Weights of a small transformer language model.
Architecture: rotary positions, untied embeddings.
MLP neurons of a small language model. Each row is named by its layer, matrix (down: output weights) and neuron, and shows model dimensions 304-559. Each number is 128 + 24 x the weight over its row's rms, rounded and kept within 0 to 255. Numbers have three digits each. A neuron's up and down rows have the sign that makes its largest values positive.
After each neuron's rows, "raises" lists the tokens whose logits its output raises most directly, leaving later layers aside.

L10.down1130:141000132134169146154147102122129159143104113136132090117136137139127125146125056130181118126088114154104107120121090128127163131127144134146144131138122122118122125129155122137124134113101171105103133088129099135106142115129116129139161134146135111113093136147165151148125129117136160095101162106144121096148110105112103137125145160151113157117129131123132126164162135139145166144098132126150147134135099062109125129140057137140104105132081123120202163134131112123102151140133119070138143076141152163150131131140112133119120000137129134144088124135140056140066114121140126132141112104124132150124184135132157114160143140160113144146150114130151105116067119123136128129092127107133132104138138135111157080117140137147160134143153174110127097133182130101110126100129119
raises: " have", " include", " serve", " enable", " send"

L10.down1178:151168126108119137139116172152146143116141132151126130141129123160106115133126107132148094151158120157137108135158162137087139130134127176141103122139137127124139134130110129165161117133115097119108123091089167132126181100150126138108125109127096171105109143124131137098112123126124112056138127118114121112081136109096140102095152112159077094118133136100108137121139114091131151109141111130137124097150139129087112095127138091131112163136128142122114113134115141104161146123122159111169084183105116113147125159126164141099131080138165127117124129091136121133132144111084191137183127135153102137136155140136165134151165092113151139139101152162123098128144124163180129104091149110100135134106121132117169138109137127141084126162112124160156140132108116130151136155135160
raises: "Re", "He", "R", "With", "All"

L7.down866:104117130137117128140083096151136100121111126115124098159135132133146094137181101116108114152116110135115132156125136095142140108125109117099126162124108091126200144131174098151158140138166138121115182120108128151104152090131115122156154128147147152123063112127127148139163127173114179103112083166128146138117130175102108137158110158127143080070165160118106135141098158112061104148093154118111103129158142138144166154152116130137076135123061104159176103141137141110161095161087149104100170120127078132127150115131097131153122131116107127078158121149128141096110097116143150125106153130146173128106112146169178119088142103071128150123126118159152144140114111120151124140128087148073088112129100142164139167106156153088094149093151112122138157159109153130120146131106184
raises: "lum", "ep", "lie", "eh", "ly"

L10.down804:120114058127063127118147134141129162144148111114127148112117115149116096116131123113145116150129172135094101182148069136142133109126134102096165127125143161116101103112119122159139104126084137102096159179125112141168164099124156123138122111105125081158141121145122106125118105096102094129151109105092123171136162130130114171116101101184148132137129130147094088074119145142165105163167123140087152124145101072138123117157119112171118157140145139176128130139100128097100091114095142135165119141159124110101131142159124124133111089151094141094121130117108134130125126161135135093115156135152114155097126086135136092126113114149085140148119134141136129147089130124092164098138136152171108163122136151122081100162111153129092101155183129125139134133124098185126125079129128
raises: "na", "to", "s", "o", "r"

L10.down1207:129154148159142129119113126097145121129100105090147105136153134146128127149092099120163122118172112115097089110143118160120126134153131146150117109099123141119142125132116128106140169123143113100124154103141134158177150111101131091144105174173198131122105124149129115133122131142147092047133144106146117170056080117166114168129177136133150143109134132127089128126130111137109126127098117133158125110161134130103105110128152136137135133092109127178102120145130142141127117147155158143073146109127138078167146163141121147127093191136088157119155101129121143149084111145096108136101105102128149136155146111156158144117123107145125141085145109090098144119127098128101126095142151155128113117113111125138144137157140121163134111139116163139140147173113152086128133109159151
raises: "\"", " \"", "A", " “", " This"

L4.down139:127111150116110093121117081132106128129141098146145109130091114055077110142124125106153138132125081191126088132121130124135149159138150161107079133110128129104171161131116125139080125121098125124103121136114115142147123112100128096142153121110093093123117171123112119122124118116127109111109144096101142144109119137149117146130140129130150095137160158109107132087156108124132145095147116120186108138149124126173124117150129134119144133111152128097126189119115153088109111131149118066133149116129157139148091126124116171077122126109134092162139142150119123112107158103116172126118186129150123181144150118121097151142125129145088135085122153136152136096135074161129132094142140091122121122142127137136132178131140138164135111150154144113171163049105143092120126139178132
raises: "es", "ing", "as", "e", " number"

L10.down600:142141138132092135126135112095116076090140101112147192136119137128185130112124136142159144169117153127146155128169083128139175096129106094099111131132135141118117115172137074122133105093087124094128156121121139104158163126130135157126184149128116166101091151110138094190157115190117111126141087102157113157071116136092140178117105158106116157153147168160135109152139129101141104133125117110117152147146132137158111120122057116134139126140141092139170130132143123143121108086145120100124141121147112142107129088171145183110139140113155150173121134130131125150103116087129142144104131106119105153120157127148180108084130106115132117145146130106117146165157104114104139151132081070141128135147130131127082120150152138164111081124149108118094108091168094098153155139105108
raises: "lon", "m", "let", "nic", "los"

L10.down784:165057137137131115151117113120165120120079118128121108142116139140118078130122147108154157156107142134129116128127149124093112096130106118096183102145153136093079130143150110114117112107141175122114134088114157120118130128119116139167132124128103135087118137099138111143114131145111154113147104129134140133126110114103134150108132120156124123137137066120117123111145173140132107134104115129145153117160133135144121150126151128153147118165094130087096108156144102138132120122181104155161130105128091117110142139100134108131120115082174098126119104145136144126131103130132110088119122153101114159133146151155158155175131104139142140102131166113130142144142158137154098099149124138084160137114104089132127114164105138109117141091102120147105105141118093128127142059147155
raises: " they", " he", " she", " it", " we"

L10.down761:115117077159129099124137178186150132113122173151148138082113124110096131121126130108151135140142167150131113146140128128143128155129157149165129084121125151139108153111124118139133112130123118122085149129171143116111121096157131122116202144187135137093171148126151160087147125114086164136119163144150115103144121111140140121129155082167108114174121128122154138096138130137152139119142135130174107089136167137130071066123163121085115110109138110169104136144114140103103131154115142116168132110093102140107095117154146142132169184149128127157103108151116074126123137099091147107149100105129098135107127127158102149148096155135136115116106143102184140117182097138094148146133136156150126131145073161096120152163126156151142111097152120156140180138122138084103107099130150
raises: "ene", "yl", "ol", "zy", "9)"

L10.down1226:097121116137072128142117126126112122128142112120139098144130080119119089183104096131139090143153126131138138102148161103145098076140190093120120140129074108114151102122127148104152099128153139131099167111131148126127158142104100131123131158121186160136107162128193133125142086142165160130126132109094140100092127110157116126109139121166134130179102091107095124161116069127182110149104136132151121127165083086175127146106104141127126122137134110125119125146131158116145106152178109123119142129139118141143187130088118126131052098118167141138166121144162120115105124122118131128093091087116082135121132115110111127129115153120136178097116103158089165142109045089188145139132160144141168134131142087123147140188161132137143127129140164178123141142146162074145093136124099
raises: " \"", " “", " '", " hurdles", " (\""

L4.down172:109174137104139110152125137111115149131106136136201117137137124115142150133105135117109107108133149109143151127153115119174148114124116128122151118135121097143120118115172133134113145125098170126166128126145147084153175148147154118094127157133139096133186087103193112129134137122141095104152164126100160131084140066138117135107115156104134106101131135123123095122138120111097076176133121185099091129149140116105148116132089091161164075128111130137168084093136114118127107106128116111167139144132123080114138132125115114167133134160133145124106156137171137151140139128087175154105179138125136131165128136129139138068146124196088078181112162140161113137117181157117102171147139142123122156141146105064127093117123141121143158149160155088139152147112079134093113087136164
raises: "s", "so", "si", "sar", "se"

L10.down757:140133133128132136132167136087147100130127122147160138142129120106156114121102132137119121157165124110105193135092135101154124142153115125129072135090122114080150145128119168146141143164131167157119131147049117136158112124113141103137121105121151139150147098172167091105161129160116180094157147162117100134116145154146123114080104145175143125166162140134137110136102121145084119149138087136115116119144096168163110148106176148141131115119118114117181154102097124114148141144147118151126078079113138134156106101163114151165135128139088125146111117104134119109126089067147143143129158154167176125126165118106167125107114100109105120114140171151125154118108095127125113128112123089089130104118128136097140138132168120083130125137131124110170113056108134128134115115142143
raises: "est", " median", " whom", "lift", "plic"

L6.down710:114094184105123115104125128130143183133124106058091135116149115123130106153126085096113135117131116154165114141163110134143091148123136121144122167108131130136130169133131136110140161124115116124096122136135125123135094137132111086134106142112126091112128051131122127118101124185089140113055112140123108135124100151119120135149170161101125132133123110124133136094156171122163141144156151109170151129159130123178135133124128123165125166139118126096142122131126120145143153138137120121154142138158138151121128143141119179127120154150144157128144101181114142119114139112148128126149158114134165163088113172135114152089191129150150142138111155133112152095113105128096102146132119145132151111152139128157123157105117139141173177137145161167137149131138119097121090121133136
raises: "ed", "ing", "es", "stone", "line"

L4.down634:157139126096165152126122126173118139165111128129123113141162174108110145146135122108104120081078144141130100111157112134150106100120113126119150115122155144150145135148110111149107102090138153111134169131147091118149133171123136137143130169110128101182131091138193143106127094122131115110152138129183100147099196139148088106097130156144115120142115094102139130121144118139153119136139111129111139162156117125122138125148128116161114127154109096155121116122122092093099129113138120101111119110143083108109074117134157151144148172145130128121097129158127163179111107127119112173098146123158162132157119144102103132095169116170129105149106154115172142089141180138135121138073118128166136158150133084112113091171095118094144148119131098089139121128126127139072114110162106
raises: "s", "si", "ser", "su", "sion"

L7.down601:130123126136088137130112168106143150120103120081129092134193127172120109163140089157159143124131107158108142110167153101088113121142088129130114111125103180122156119145127206149111112119128126135116126145144100128122164152146118159137142156145129136147115148082140116129124120139139130128138143135169089122147090144143119151139117109110146128167090073091119110142069113101161129109105119158087142117160146167123122144125159112155115120113145092110150131139109085155084125158117139103169098129163102124102073130160126141154108121086145148146104117101133107140110139129124153135189131147145163172115142132121106127129142103124140114154099147104138149164108128140141173131127117146085115120108097128103132123122136152117150153136116134136149129118113121098099143097141180
raises: " there", " he", " she", " it", " each"

L6.down610:099095091101143144112145115149156150146102114195111159124142105161098174087120151137133135103135098121155137164108123130158124155131111098110131125091118101104129141138125115132138128132137123170111149140120100176120129134110133121121150137133139131134139113129137115123150178116101161141126117123126088180126134157145117132122124081147087125102129181152111153093121151079103096133158204153117128101121117125106160114158127128093102097127119151107157101111135163140140120117131068091086160127149161105156129123151161101097133119126099168178182125125152109080152134125120131107143160115141128101158139123120139102161118119152169113115124115137119110146187121102136153126114108174145097099141115170113104101090127139107107145137121162133159082160131121155112119122173108
raises: "istic", "ism", "è", "ities", "ucca"

L6.down1024:156086117106119145087143126125114163116138112128101091147092157110166138146136136067148147107144149146139141126131162133104139159114110155159096106164113129116103135090131139151144149122111160104092112115166143152139113088124126069118091113079083121147106123147155199149098107147125139136141102117075079125151097104163086127156140104121100167137096094127120134122128120130121159163106136137150133121085108138174086106107088109083141100128137154095139127144151121161096077159114095127129105131146134140162117115108127122123126092088140114131146129146105108115129123113126169074173110110121095130160116126152136111080082129096155090102116153120107149109160116132101149109155109080178085087112123132130135142140141083136151133096112113153122142123144152166117139095174122
raises: "ing", "less", "ful", "ed", "i"

L7.down302:133105092102110126119146128119137143084131122065107104101054101107110122164134131128139160157116081120186119142116157135108103153095154117151113106105120084099107136123109114117137147137128097070166155123125127145102191169119103155089137107121117132138102144165087083123118126126142186140136102125110095125117110161148114183100176130116131128128127166116133147161149109128101099093096134134146120135112093136149123152153133101149125127126168114131116108058156119112124136119155131121129164162098125149095102118109119161081200129150180121133143129117143170081093147113058110152092158137102092123155150130119127129124110110094147119162101121162105111156156102103121141137179138134100120130154146134124118112115145119159099118096150093119132143109111171109143141102155135
raises: "ically", "ized", "ische", "ic", "ique"

L10.down1188:142113135121115125156121141122155114122150117148136164140136128134133143089138085120130147110099112107162113179110099101092132151118129097136098146170083111165088124159111100119116096095131138139083152122100125140130176114095155111086113121126132177138122161153120117124151163140159068090167084091129133143142134128110148128117125134084141155145164185169109124163090115132115178129099137112144145134165125174117151151126134154121165134144103137105128133134125120092114087110138124162102125135112099122137127171138131117130098109169121140144134144152156128139139099143088176099092111107069173116125147145149098096114100137121101138132185105144124073113146131117128119154118135132133126109155113118153107082178152139132122079103151102096138124098090096052116143104147138
raises: " many", " large", " few", " numerous", " close"

L4.down224:094121152116153139143129140156088151153127121165127123145130109125150155122096120126143156145116124122139109173140130130136120098119143138111132083108153126128083183131109114133137126125103137130119159174107135094145108138100152136113109166149131092111134118155165148098146162114136103120128164117080121146132132147167130066110132152156132119082093096126137080203132121094123124140131103169096123142136135117130083115120138142167155127129104114140095147108131113105134113140129142131121110145115120114149152109130123119166162150154127120110080143120161139153166127101147159168097126156134088151135134122093153081107130159163137092140102133123126159141135117113123148120135090087139116122150113118116122093154150164105148151123087119117132097147136108137156101109144128
raises: "s", "sis", "se", "so", "sia"

L10.down197:179140136097155092094123114124145118094137136150172115076152097117167130113175151112146134141110104152144138128167141118089145132129136140109164117108149156124124093116113145118120151138128151146112135146149141164116094109126110151107115127109153103131136121161139115132136121155131117112136135123143128141115107105166134093133142153126126137132141139144162161105121120109138128139136136106123114157088109084129117143129176144132129162162130065142151124151136148110150118154100121115143167176134144111109106096083123120116159151139131142120126122093122115053129095092149119170120094106093146140039126108134146140146146097153090097102167141115162092097097148119133160147114115114105116125164127163105135146103161123134076136141138131136124124121119138136142069135158142
raises: "ia", "i", "'", "eni", "en"

L10.down41:144153127136128115171137153177158133150084106134110178143122213099116118122132098148165130124129110120144109133127151089074129142109145126117117106118141146145107111129138120093097123150152158130094118114111111107120152142120139103111132124101103135136143146119134149104134092139128112098158113157128103095091107138151132116128144137170142154078147136147151177104156150112123130122095144085131131154161117138166148128117113112138141106169136055151124163116151126145143139113107086128118152081141174129142096148111126117147169137158077117140132165136143126112123139112129101150113063179112131135123130116118162092088128136121143130160140118123121120118098125132103199112133124124141112146144156156145103171130165095091079125170100101139126146152142148132130107149184088
raises: "i", "si", "ana", "eri", "eni"